Weights of a small GPT-style language model, trained from scratch on English Wikipedia.
Size: 15 layers, width 512, 3 heads of 128 (1 for keys and values), MLP 2048 SwiGLU, vocabulary 19118.
Architecture: rotary positions, tied embeddings.
Training: a variant of Muon for these matrices, 530M tokens, 8086 steps.
MLP neurons of a small language model. Each row is named by its layer, matrix (gate and up: input weights) and neuron, and shows model dimensions 16-143. Each number is 128 + 24 x the weight over its row's rms, rounded and kept within 0 to 255. Numbers have three digits each. A neuron's up and down rows have the sign that makes its largest values positive.
After each neuron's rows, "fires in" lists the words (lower case) most often at its 100 highest values on Wikipedia text that the model never trained on; "fires on" lists the tokens most often at its 100 highest values on Wikipedia text that the model never trained on.

L12.gate1597:127123082097176129124130131153159138115110098151107163175122135127171117123127147100152103116143125112130117162130105142123149184107122149123139131138109133137130127138132100132105134176086179114128116140148154158146136106127107142125134106118146150138097111128116110097105140090107171120147077101150159090160141080139115100120129169132155138150164159115109121153126092135134134113197
L12.up1597:095119145113121124094110114140102129134108133135126116163126151128141137112151119111110147124104134115125172118145159144111105155134121129171135122155171122118094154123113106107088120148125138119090123160116165157140165156104146174106148166120144144130112129124098179155123142122103130155176071084102125123184128117096152109144112166090137117103153123138128105159101120154099129135099
fires in: "a"
fires on: "a "

L3.gate1854:136160137106148133101090082164134090136128111116152154095155148119097147113124128113136106103118146115142071147140167129145097180127095126131148171129177127170130136176174122117129193110153101101119121143099155136139115163148133100125107149152147109152163163125118111129141102155103163117112117147127137143079146106121136156131095141110127114143099156096133131159151123148108143125112
L3.up1854:131170122124151104144088088153165124155082137113128114098128106118162128095164141134154128099099146104125105159136148133135121158132119164125129161121149107108168111174141174106099158105075065146117117159131164127138099138125132081134104166122098129175114149120122120155132117150135117134131083107107139114079163115118141114138119102101138098106108159124137132169134144116100109126125
fires in: "were", "was"
fires on: "were ", "was "

L3.gate1335:120094136080120117097132126120083110103115166151161147168138142116140118120141137133139115167151133139132116148081115140115131121154125146093117114102108117116095111093139164179154135150118164146117127153107125109150112110157155096120158191139141168140158142176122080158086155159142140114092085138138148089130103108095130180116150114110139112123206118123120109117079138130113094137124
L3.up1335:086125118106143119122151121124113131102160134175181159138103109097136107103086136136119120171136127112147110181092091157130155129125118141124091075124127141088135127122143175180153107145138170141137141131126145096173081124165159129170160164162130125114142123145120063172098146145102132145079130127122133133122093088091112164113152098072144127124172114122113125092114124138138104129117
fires in: "of"
fires on: "of "

L12.gate1996:156107122111054110099143177098124095121159129155098141132085121141116098150142097106165106132127142081087077110045160143113115182138116141105099123118127147142149153114125147066113119145116138109131137147138148152149141137128109172129101117127087138157122160144099132128142099147130131131137109134133122105129129138149143136116113129111149128152142130135133131126106135129150114096119
L12.up1996:131134094119135120137153176160098152116166134106096169124122147159145114156165122126159145148140113143105110127125145149145147106095111174138094140134136163099096100137150171116113147113134064099116120125123135114127130135098118102130164134120130147115099120144112129126102122110098140131141135130089141112116087112114148150139120105112102130079153136155180116123110132174102106098098
fires in: "is", "a", "was", "aldehydes", "reactions"
fires on: "is ", "a ", "re", "de", "was "

L3.gate47:130090143176122135172110090124158132132163150162138172127122108139144078136109130124072138175166150134130126129083102130140116110125150107113130104108130122153127099163175128084162102098122147101140120130121115141131150134083135091096084100081088108172132104138137096146120165160127119110086133115153146091112160137144131103085136135108071119149134128122166129169178142140102114117127
L3.up47:130117146140129151101139100087202116128135110116157159146152117106128093145144140112119165162149136094134095144109111151102119127122110124093123146131146143152142095172153134126152122120158152136126144133116133153143090173062139091101104133103091121174156114139151124137113160105135128136124154152126160100122160141134147100067126117157125169118145137112130118149171179099119142147165
fires in: "1", "c1orf167", "1st"
fires on: "1", "1 "

L3.gate1003:076118121122090123123155122140136099129099110142120140109112092125135110162114126133119149149156134167141166091089105171152097100125127133106122145117157134132145138129160109119142151126166133119124110141102101115128083155157116161150171107115101150131092116142096117140125103082116087114126116129121160088166057111162101167141105107114135145131123131112134084119112148139135092151142
L3.up1003:094114119144123136141103092100179128136115115115106148127154088157107153129111141120150129094118141142144132119131119144168157172131181098091137159144134118132146116147090119095145132136099141104156131169143119106112115118139129110107111144118101115108115120124154151100128158125131099111135100097138195102129092116117087137123083136079097132135061135134160131112123123113136141142145
fires in: "over", "pillai", "about", "pfl", "than"
fires on: "P", "over ", "about ", "than "

L3.gate335:107140129133124101156126143102165147127175128106151137101156110131159112145088104134158135110113145105134135138126107125124124091134126120119133149158122138110124139137128136139129138081106137106079144189163109108179132175091138102109157111091150107135160110117085148099111099137170118125173124130119137175134110151104083133094100124116127130100087134114159096132125132131111120175134
L3.up335:115092126112092105155106139066074141140136117145127102171125133148140107129170096172133151123156161149171092114145135113115119121143165140088099156114137108104142128085155154130115127124126129116118155104134089089134117168129125099157112181129104145170190105131139139170127129150119126138173148131135154118084144139122104130142149148108118138110124105121147132109113152107089110132122
fires in: "united"
fires on: "United "

L3.gate1148:140092104129135141203140159128164137157129139122119116119166131087126142115120108155108147168134142118162113127112063135141166105150130110152107118128137145151106127132162053113154148171133098096132180169142113112116133135132112130113152152103181148102102076067109091115112064130128104118139130105161108115113079154157146120135173111071129133109127128138121107093131152082128166125115
L3.up1148:128119134157106139116113133114137100145148185161123085112100088134132149137124093147157127099139120153125123151159154134118136101127104094160152131149100138124119135161142127138140099099169120115132147137079116096111112095126056141138120111099137139133158147107142118159070161141137127166123149129134123168084117168150117147102154093096134060109123150119153107086101165106124159153138
fires in: "to", "help", "helped", "t"
fires on: "to ", "help ", "helped ", "t "

L3.gate331:098150085108157134114146191158092115099136098109162119087141093135112101130143116161116080115111176155082127147140105124126094134114118099101175163100086139137109134161105093137098144178099136136135119128080146134107137123117123145115148112149097135098091113148133070133131126072138112175147119103131160145127118143124162095158119120106128100135170130121127108171143152138129109146171
L3.up331:068157112144111161132094138167109153105157144129142130117179103134167103151123142117094098088150182116141136113150115125163111148125115128137142145093176151113102073147133094129126136130096119109186135140117149081148105124103114105129139124106128116130100110134127126143130112070124118123134157108147137126105102097124133127086098142116143128150140142098082107108144197123122135140105
fires in: "that", "over", "which", "about", "order"
fires on: "that ", "over ", "about ", "order ", "which ", "this "

L3.gate1151:118111123137142107119174116099106152133147136130093109143164113121171132176141097116127131148106099185070101140149187152140133087098141171103177154146164155082129131123134139107126137153152152113154128145114109138181147166102127117136148132135149121077136129100124145133173128100130100130126120117146119139121152145137122175130155095151137125138100135132069118097120126175095178087127
L3.up1151:140113109137124093128145093096141149136190157109116149122148108123143153183148131152139128132112101156097126149172170156120145059130171159125170174166164146110122131102141109126122134152148134092150166124144111138123134158118089122154125132145149124100131117134127141112132117105154146123140137131126123139110151129128128175152157082168149142111118131117107132126142118156136164118115
fires in: "the"
fires on: "The "

L12.gate777:110147139154086144105127129169134110157143150193166145172153132128079121133110124141096132114136125164128144137127142121145095120156112153146140097108155159053148144109127130133149117110083172127139103117090102095151124157133147132169134154119099121100120129122130090140138124101129116088110143138164134141097197133123112129157113098119138104158104114155136091079128088118119120146147
L12.up777:141108163131127165118156089146103141189097107099104107096113174112115112150097113155141149169101131106139094120115150107123151115162107094153103165165093137113159140101130100126111120117169146138124174153104140128125118150149084138123143088088109121152119086146130116138122133065158146107128140132110098118103121076167153139106177105110132131088131101158147151146115127156115110118144
fires in: "more", "most", "the", "and"
fires on: "more ", "most ", "The ", "Most ", "and ", "More "

L12.gate562:121129183107132148119103107133124115121105101147145137093130141113129133176112152144182164138133114117155114106138144125119104085098096100119095133154122138108107111122161111133143109092148137154116080112142153104128113125128103139182151149105115143117121150122110139187128122116129115129149131078127132126113155134166137109095085161126101138103148125137125114124108122115088127170141
L12.up562:136106139120115156132134106127153089163132128113161130117165134110090136082146120096091152157115153144127112134165154120142148135095110159135138141093130140181155154113100108134121129134087159138112140173101122110116095113135159147161107141151087143098117092144092143143106117145104140102102117126105129126125105125160103121123113184143103118161128113119146112109125090151083148121137
fires in: "to", "was", "and", "had", "would"
fires on: "to ", "was ", "and ", "had ", "would "

L3.gate242:077124134096171123108167161134120147161135118137143117113141123148114144139114158125142121169148129145091088105116126077152117122124129120133108093098155123128152117163160129133139110128170128134150123102130111107115068101109156093112157109129162132102118109133120116128164131142122175149145097123117120159117118134108082116146135097112079099138108174186116125109163105131120129127144
L3.up242:096090110168164149110136165114116173144137132126116130126144123155130133113097128135124129168143152153103122128138111090154141117134159095125137095121140147167121107180136138164158103126178134136151122133121128120113111085130130133101173135160141128141124090142100126104149151155144160132140109114134120138147108138121091141136124074108035127132103135176108114117151101137114134153150
fires in: "had", "weichel", "saw", "have"
fires on: "had ", "We", "Cam", "ti", "saw ", "have "

L12.gate697:110137149148121127110133126146116122168100093117138095166120071164139142149096124100081129115131137125094093078147136141111152127123095135134110121081111162120113106132185089110130148107141097122132130152125119128104098149131118136142141157099095139111133106103113170139105162147158142095084154124133133109159153125126154118077137127121111111094140113134099101120158148179146164105104
L12.up697:106116170118116141106122139112119135108148137131162145151131088146161138102131097115081151169128109108160080139136125135126119145083129113087109147129125159115122135144123111133152148127147102139142157086159144118135130151134158080150105137117099141165111132138105160161094157140151105123074112135093140101120138102120113122106131137148125097134136143140124124111154092143126167105173
fires in: "was", "deck", "he"
fires on: "was ", "dec", "p"

L12.gate1780:126126141128137116168110146127092150109104147130122154143105121144129143151158140102126117090146102126154141139134150171125104166106122127122106112074132116113107097137100120097094112133108094114089145153152143165106147106122131141090098154101095162132123128092157082097120154094168142144105104085119070161161136127115126162094109124110149134151110136178092135097149125161106090138107
L12.up1780:112099132156154155164141130121099120154089105093136156138121080130134139146147165139114114108117119124132126104140121140098095120135141151128111093099146144157149124129161170107125114125093082125123151173132131109132124088140128087134114124163130152170154142111100080099094166136121121123100116099122135119157113143108153092101162119149121133164082125133129094081133130116144111139139
fires in: "is", "was", "are"
fires on: "is ", "was ", "are "

L3.gate1967:130114129101066118142135111093158109148151122121119109154140171155103139161124157117121154105147098136142159146121130087124106145131125131107097149134175130115156133117128110156167100079150162148135154128090118155143093153141132076102166135164150139165146135175136118150087093153155116153134102111157140108143120137146132104106119143147145138134141129104170124159126170138129111165089
L3.up1967:129122114092142135149157150128112133090122168102089118090127095097084135137091141157148106130145118115112133157187160107154110166114127136121094132096163145111131144138093105144095050117114123167123107142111111111106105103129156088139157099128149120114074161124146092157102134138107115179151071089107113120127133129141137083122117129161135122172130092125147147120155106101105101162130
fires in: "united", "county", "high", "home"
fires on: "United ", "High ", "County ", "County", "home "

L3.gate1074:103113125152148124093106095121129100114143118128134154155145160137118161122119121142186117141160185126157158142128109088128158122126122132177136150122123111072111100091110178114140164091146144141146155131080110127146123124140156138109129150130147147136150086099111130101094105116129100109144135136117170149143119118133133155088155132131118129116123133132114164127132174131120173115138
L3.up1074:093128115177147133113143152116130123086137134105153127143133166122102152125137109165174097135147139163148153116164106103131156129126130132162122127143136131086099102134100143122154139104117116129120164098088098118122120131127113110103107144133138150122124088099110148099099100132143126111171125144112140174148126119158168162098162102134094143107140130110082131109132189159113167117140
fires in: "one", "this", "another", "other", "two"
fires on: "one ", "this ", "another ", "other ", "two "

L3.gate1146:124152159094118097109167114115105136157126119131112136119185115108130151142136126127132131162129198144109051102157126113134140120113147145119122140129166138117159147085116144123137127126110166145079140152117142152126108149129082107118163131129112156177165109121131091095111163169124139119117138128129122136112148137100112152111144120131114138114102093149182117115083125161128158092150
L3.up1146:129138128108125135104176126143122142183132127132119156140164089148145206072125099102118143170125157135128072085124148131156110123103131099088143178154108162161114135129151130100142123138152174131134143145139151162130095132096058087120164102118143119124139088157131099098082172138083116141140124125136122107174143093094137159104148152125062136126097140137150106141104129159143129132175
fires in: "and", "after", "which", "of"
fires on: "and ", "which ", "of ", "After "

L3.gate1927:136124133139162132127135113114103151108137123133137105122141114091148152095085138155099078168141119123130110088075153159116153094168116118137128117124104134111124154115087093093132131153128158122126145126124189120207107098132120149119143121129144145078128164156158112126159135132111071103114127062131122142153123109119173142132114137136126114157108175176128121132094121148134153152155
L3.up1927:139106116139157128152103125130135124152131153095144137158137103112107149149082126124135166138134110136141140113094166131052174112152095119132159153124138106124141114113134090141106143149171126166133141138122137107134149161099143111094089124090113162097133149139133131113140187111144067120134113102111140138088107114116114070133155159122116130143140157188111120113120129144134133166152
fires in: "9", "7", "10", "8"
fires on: "9 ", "7 ", "7", "9", "10 ", "8 "

L3.gate856:107187142122103123142140115142106129133132112153138093093151184103191151119134161096110141155116115114099121177158143128146113146126119103106126118130157153141144133123079141112140131130128153071089124129121079115148109138132130167091143133130127106102090110095097154111151113133127143110113148129120118146176105112074145178097115130105124141119146136175135094147163124124100186157101
L3.up856:081111106129135124140115103148089107115127111124143133119112169123179136149170134147126161125149111166113055149165057140138140187143125149114109147142117128121172104127144164111115133095149188124080097148105076171117138155108071174095156095133135145105139148114172120119119129148159140135127185128111154126151137147089119153114162141157145141150103128157119108110133151083149184141102
fires in: "which", "also", "and", "this", "to"
fires on: "which ", "also ", "and ", "this ", "to "

L3.gate386:149150110121107123129132167108104158137100126111160136160168125104099087128091173110143142103147088118157177133101117122069107135138105092088162110157116147139113106131120127142106084119143118090116100141139088123162103161090117094124131118132118117087096123099103131141126115120107117133089138134140132147130105112098102097152124142107135153122089096094162146125096112105122099116112
L3.up386:147126111157109118103151137180144153088086177083142126153146079130135105118112147126103077094170103132150179133153136125106166115107096121104131091153145119117114140134105138118160110102113162107182145145124127145146117104064081108144126158147147112108109118099118163126105110102102139153134132168121101148094137133132117146132092122162129157137097074118114121148126140125142126161109
fires in: "can", "could", "will", "cannot", "would"
fires on: "can ", "could ", "will ", "cannot ", "would "

L3.gate21:134105140108148119139105146098099111159145132092161122118129153127137115097128143196096080147113147121119132106147127064124139128176134118162126144073037110134124106109110165116118133099129104101160140119131125127138169124133133165147152087088129147189097121117143136127155104136161107135111118120113077113150135128113136118133159145152102110100103142113125147158098099099105116158165
L3.up21:097102137098146160167087115130112118137141057105163130104136173141091093142092121168114154115134131150171174121146134169137150116136130156128052164119137100133099106140135151090130147132118101097139135116143111116084166097123126174091093181144139129100095156138145069164093121159122132160093120120107168150175105143146092131123157127097093103136143137147106104114153102125180090128114
fires in: "one", "two", "1", "three"
fires on: "one ", "two ", "1 ", "One ", "three "

L12.gate717:121114109129137150104175144108103128185096146144114141145130150118132117134103173137149105117124090100151135148108198106136143098099149120125105101092142115084090152118116122126134171140131163141100068109153080120092133115097115102154123112131160134122110100100161134130151105136155121126128145159139134157141091143087132146162151147128115162112153132175155140125113161124153109119123
L12.up717:122144115106131142137133140139115110111144146115118082139174090124121120124105153147142156132137113114113148157133134179118146115100133137145143102146103105140115104128088113133092139111130114140124101095125088140118136130142108149134167105078153127125151130170169111089103197139132118123157118123166146172089126113126085126156109148134156121100163083120113138136091162118118114101141
fires in: "had", "has", "have", "also", "and"
fires on: "had ", "has ", "have ", "also ", "and "

L12.gate1906:115136123122110125133187129117107173080136146108142144117159128159138151092095056129108108143090150144138166114113118134100113162123133113139156086127128159094131145107111178135085134138132130151126179076101148120133143090159153144170122117107166134145125136112199121124102103120146155114114147154114144106143140108086134122091194124157129084128129124122144149121141133097132117093101
L12.up1906:121098132118144160113130155128145142117087108090164147109125188146153117158102101157096123158137119137128132092123113133087126135136134114114150115155116126111123137103113116145080167138097110129154135122131125075164118124155153150147152123116117141107135122160159147103090163113103129155113096168129187102104152098092143157112192148168125151146146116139105129153089137098130142075113
fires in: "in"
fires on: "in "

L3.gate528:131129122149140163120145074144146139143108126129148103156110117169103117151115109099144099095087095107115127146151148141087149160190099120155107160125120145097099110107145118086123094102153135125145171122094088139131130120087127113091136127096144109140138092090161138127142104096173125109122109127111144149087155108176100117100114118102089060153139166156138136131135160082071149156128
L3.up528:111107117159149140138128082149139149131083152137130105171106140137112113159106121111157103119082100143147149148152121142082163159170114107163100156130111136137101104119173114079145120098123108096123160123122085140144119120113141126100127119114167111151151100113175103147123081132152119122099118129107141130124178140171108107096137115116088090150134189159145139133129137083076120168096
fires in: "one", "another", "it"
fires on: "one ", "one", "One ", "another ", "Another ", "It "

L3.gate743:112113149124120135085215143124108168155144131101153137113126135135159107132137144224122104139072103151095099108137124175148086097133124181156094107124113064141098132116112116123166130139105136153137166136150163108150125126114132111112077095127117112105089129127110111116134118158159154146121110112065106110128151143119154116065158093151147132103110112085149073118104128116165104138122
L3.up743:092087134136099134114126125150163128155111133100134119103133105104148156141147103200178136096073110107093103120141155095145126168096122139119113184117087113112125122127121155119139080111135112124136167139135149080095127098128164129130138130112098119145129109120145084153165176096115124125084118136139135186139090157123115104111100097113141138125116135086114094168080150127148142168106
fires in: "while", "when", "but", "those"
fires on: "while ", "when ", "dr", "While ", "and"

L3.gate1224:106079128091139101160112105103169154145106143120195142115142113114084150119151108102132122187129112101148121136116100079134147129150142142156133181128117130118147142158157163146122140102130142076156087121171124158095095142142112133167104146103103095140104093108154130102120156096171121157089080073125161123163123098139112141092140122128104186094118123093127114133125145098102103117151
L3.up1224:130106133093104132123114128112156163192100131140163124110138082098120120161155093111144130159122115089143110101140116099115100117143100133141109143142092107093161115144137113127121155142132107127169083126117143125128111152148086149158127119136101121119126128103133121150111141127131161165112092116108150109194153100104148138116122136085065182138108126122096103107133099140094090148163
fires in: "had", "scored", "was", "to"
fires on: "had ", "scored ", "was ", "to "

L3.gate979:099107151147116136112134120107145149086162105124159117142176140124135106133147118146134133104114072091159116119174117147131096144133146109125111155124070138110164116126154128145147093099127137197117120114114158142135139136170133149149142145097143116097097129116142144109102130103138119145158120128124158120108111114131107155134164103105139072115144119161108110081130122152130109107166
L3.up979:064101112128153137139152093070143164127152097154126119114130133123130098150127148110116099175150129096111154121131116124129134112174158129144141121110111108102142120113139136121141141111119138172112111104124148107126126103132140157120142135102150106104141118156122151156115112098131133108146104153134120126142123132163145104121127124095140125080130129161154177146188121075127114150156
fires in: "such", "same", "following", "those", "of"
fires on: "such ", "same ", "following ", "those ", "of ", "conflic"

L3.gate480:128138152110142171138130137107141131106167137100173116117131146136131133137130126157143163120130110105112152127149147101143131079159134090076136145150137106046118152174099135160147115125117099088132106098111164151119131129140132086129147135103103135133079111130098134083148119111149120128129121157160140173149135162113136120117097117128146077143116128124118093104123130156134178150141
L3.up480:116122146126120133152139168143095141132114129139105130107140161144109137106143162142125123153138117123107148134120160084176103150167133099134100171098089144143135143131111128154177131113156141107166115131133125088147109145163127120137149095089118113151143085063092163150128160123123172119105117173118161122118137101147119104089134116131122150108109127096102066130157128105162107111117
fires in: "president", "with", "general", "king", "mayor", "after"
fires on: "President ", "with ", "General ", "King ", "Mayor ", "after "

L3.gate533:117112148133138123124138137117106117112125111094121132132129150109158111162128133172127088110088105148143166139122146131187085148151111136147110098097075131158133118093126157109144158154120101129128178152157117158159126117143104145117154117116126140103104097111099112150157137103151146110112128170153088120150126137148159099119188109075124098135058114136138121101110077132146134138128
L3.up533:123150149150093178102138143170154128097142140117135149171170115154126106139111160089127145124123143178122107102143158099148079174180136133118171120122104142141120101088140115146132109112104139110146119148113071133119150098108120120087164122097107131137121124130136092148124111110113159113093156127184163103107130126145136090110167120131135120131113110122159088167126120139179136127119
fires in: "only", "over", "more", "of", "about", "least"
fires on: "only ", "over ", "more ", "of ", "about ", "least "

L3.gate708:087138161128146158098132167108093177097144154077125098148115126125139130119120135102127139154123107148169129113134132108101122153138106113102097102135113104157125111134108144121142117117113106100074102124119162118124108098139141125149106147140103101088186134098130193176149114088125152140139103087099148159156158130104129097122142141128136127132139186134164104151086131114123109171122
L3.up708:118140116148175122147122147115123154110125148094191137135064147126122125075133145124172152133128128111154128086095103133083116136132112155156103138147120148163077137116118136114112124128147135116104134136090130133147131107148134124146096167110098148120140113082170099161095114078133107158099146138147125146122182137124120121140127118113122132120123122138143090157107089130112136167174
fires in: "to", "in", "of", "end", "per", "see"
fires on: "to ", "in ", "of ", "end ", "per ", "is"

L12.gate1634:149154110127151124114187170130122129089118100127109167176133112078143121129137119151164139098164121123161141140120167143142143153092141139149114120100141118103123139115201141101102110120113150120099158145161145161114086120124112116146124103114125164127105124139150113121123136144120109130128133111140125079117160087147151133084118142131115125104085116116106130136167121179116136149156
L12.up1634:150131150083174126160153141139126094140103109119176180153133101139138120120117125125110178128148137081146117133128147127119080136149104101119115131124125137105170135142181140105133168073090101152138106127183143159124123090146144082133099132169121122146123120097130136114126175128107098105102102091144121154149067081171101147094127146161109130110077097112140129142145087159112102129161
fires in: "was", "been", "were", "is"
fires on: "was ", "been ", "were ", "is "

L12.gate1179:144083107120155137082169075151138137134148136143126125132154123154101138094173115147175175152138183129105094133130120139132117169148119139119140137125095141155148095161153129101144121108139112112124121140133146137157101102140135147164098146139113150146136102096151112132147146089151124192094174092125141141109136114142128112134116120151113146110135155104120117099114112127129127122109
L12.up1179:140115100105153153097107116103107104084179116191126160141144150149130138107096155128092134139150126128120115129130163129079147110146114143162151133095181131139153131145133119114130137091144138120145126129136129091120095108090101130132144152121132115101141107111133116136149143109134112129134093099118129132141131076175100171128126145143137161119131142142139123094143140120114123118137
fires in: "3", "4", "8", "7", "91", "9"
fires on: "3", "4", "9", "8", "7", "91"

L12.gate1708:099135141111137141157164146096173159132145156135135094145157130136082158129125117142146147126107094118141120089128160166131159119166142163136137116112153100096105101114095134129124131112117121088132104176138131134134145135083104131143125116106123116113166130091105155131143124168114133140121158117144153131110106102143147165142116140130133141117108097118161188113128108099087149165106
L12.up1708:082125126116126139167133140154134116185091116133109135119138123076154111112121128138113159120156075126120159148168151136103101137125101120107111139128128093147140183138151103138134148062161130130115122122108121177169070109142123082081081113126090143138125139151142160175132098101123131114120110108142178112085096105117141145112155121150122132134135152182050121101120099140155129128190
fires in: "the", "s"
fires on: "The ", "the ", "s "

L3.gate1054:120100100111108090132146125127132157104159119094153136162103168099125135129114116141156155168151110130131077099169065129101182102111113092112079149160127096117121137107127182128119168117104121186136106113051125117129138113137167130109192132107102145124184155106133130138105177093148121157131109146110140109128153111134094130143143126088137116149108115139107073153160088132121134113138
L3.up1054:150127123108127162163105129119121165148108123147156137082111159143171179116075135140140155143146107094101075150147084105134175130115141132124127165151110111121126101125160123154132118143094127152131134141094124130139129091152163133113116117162109134127141098126156080120116098104101114140109097109150117106096131099141110088125114113129147135137169121103162095110130146114176097136138
fires in: "after", "despite", "from", "of"
fires on: "after ", "After ", "Despite "

L3.gate287:096145149128134130152110113137135146095148119107124112112122144105158173124122135103151170163136108122111156083147125114143110136135085094145149147177112114125139120087139092089139131124130121114148115119129140164126128103137112101090134132136117107079103122134148080148153121122143136123118077180117142151111152134126131149119095130147108126130109120085174144098115178135096081071101
L3.up287:134098162117097190139096126133171139108136137129103144099132167128108141140155098123130149126131143129104150152125114131100113157092136131137142159130137129159124165111155114121143093139182094111102104163135146174157131121127125123127164131109131109091136108148129119113171116130147108113130082165155132158132142140104087166133161136171120109112100129109167144096098133137118125127072
fires in: "0", "home", "backing"
fires on: "0 ", "wh", "ti", "home ", "backing "

L3.gate131:151103130147145122084086105157128155184120160114111166076114149153128134154165115144105132144138154142140128089094124110086129147125148118124150123137135112162165106137174156075139153122089125096134097101113131132120147109141122072128115119094114109093104121135127120140154110149140122100156172150117153130165186088156133088122120122143076146124149130117150118152108154152141152077099
L3.up131:149156126171093184115140152146088103102136130125143151130101127068129144156137110088143108123126118169141135111145122104109109120120084095161144153176136133175142127121080150124123147110164117149109137138144133104108180111121142115172118101114116144120095166111132129077083092133105136109123118162114101112148146157133171121122107105131176143093107130128103117105126089166138119109141
fires in: "new", "london", "east"
fires on: "New ", "a", "London", "East "

L3.gate671:086080097107099120109140138108141119110098096110098100152097121170147109145160143113066120143115115138149115150073139133114117175105169130165134136130131104147135108108151126115163111146107107113127138112128127130095095091108156129141120116118104084138101138120156134105131171113148115138125145129143161112119147104098121145142154125162107118145132159139158110150148155133168122164161
L3.up671:107106123096082123144125137131148112144171164157136082166111171145149119131171079097110155141127124176128129122108130141116157127093182133138093119125153132101132142080124105104157137138149185169100167177108150124187145117109134121135124130149125137098151146166166105136094132170125121143123167168101151089132133122161113143139128140106116138111153116131120153139147140117137106106121
fires in: "for"
fires on: "for "

L12.gate166:123149092141161129142124114121136115131131153085122136119158122126112108142093108160113143136153111148137118129126148106175107090093146110113113110134127086105135130138123121128151159095122113143133143146146111156098141122142079147127121140120148131115126116126098133152143180101125112104153140123129128099158146116074113101135098131054067118120124132130161142135126172172091132126139
L12.up166:077193091102157153132125104095112105136144114137141144143157096111114124130124101154101109143158099143093123085159158114145092129089102164137148169099138100128087119133127170095150158091123112158133140099107107098116138106102063131148128125097096126122148077121123107216164138134098115133109123108164123148154143108130153168125123139093115139170110157141138117162146138141153132119138
fires in: "would", "can", "the", "may", "could"
fires on: "would ", "can ", "the ", "may ", "could ", "w"

L12.gate494:162138136164096155137162138109105129120115120152173145139109171159176152149146140149126101124132118115141123115136126131138100111182138117133112111144128101124087107126151147151116142143140130115125159149109137127182167147124090123139122106131098115145113101098073106152123102103148118128109163120131093096114130122165140144093147110103134145122160156149107165147153102136116076142109
L12.up494:091063132111137100171126141118124129114130158133122113089113112102129135111111147131145096116101068130116127144159144140143161167127115124145128104149153102095187081089102112133154106137149169114080127151121127144098118096126076141101091105119151153116156097159134125105104128124128100148173109098098137128113092162100127144094156155114120084128135096121189094126112167124129081126121
fires in: "served", "played", "serve", "known", "playing"
fires on: "served ", "played ", "serve ", "known ", "playing "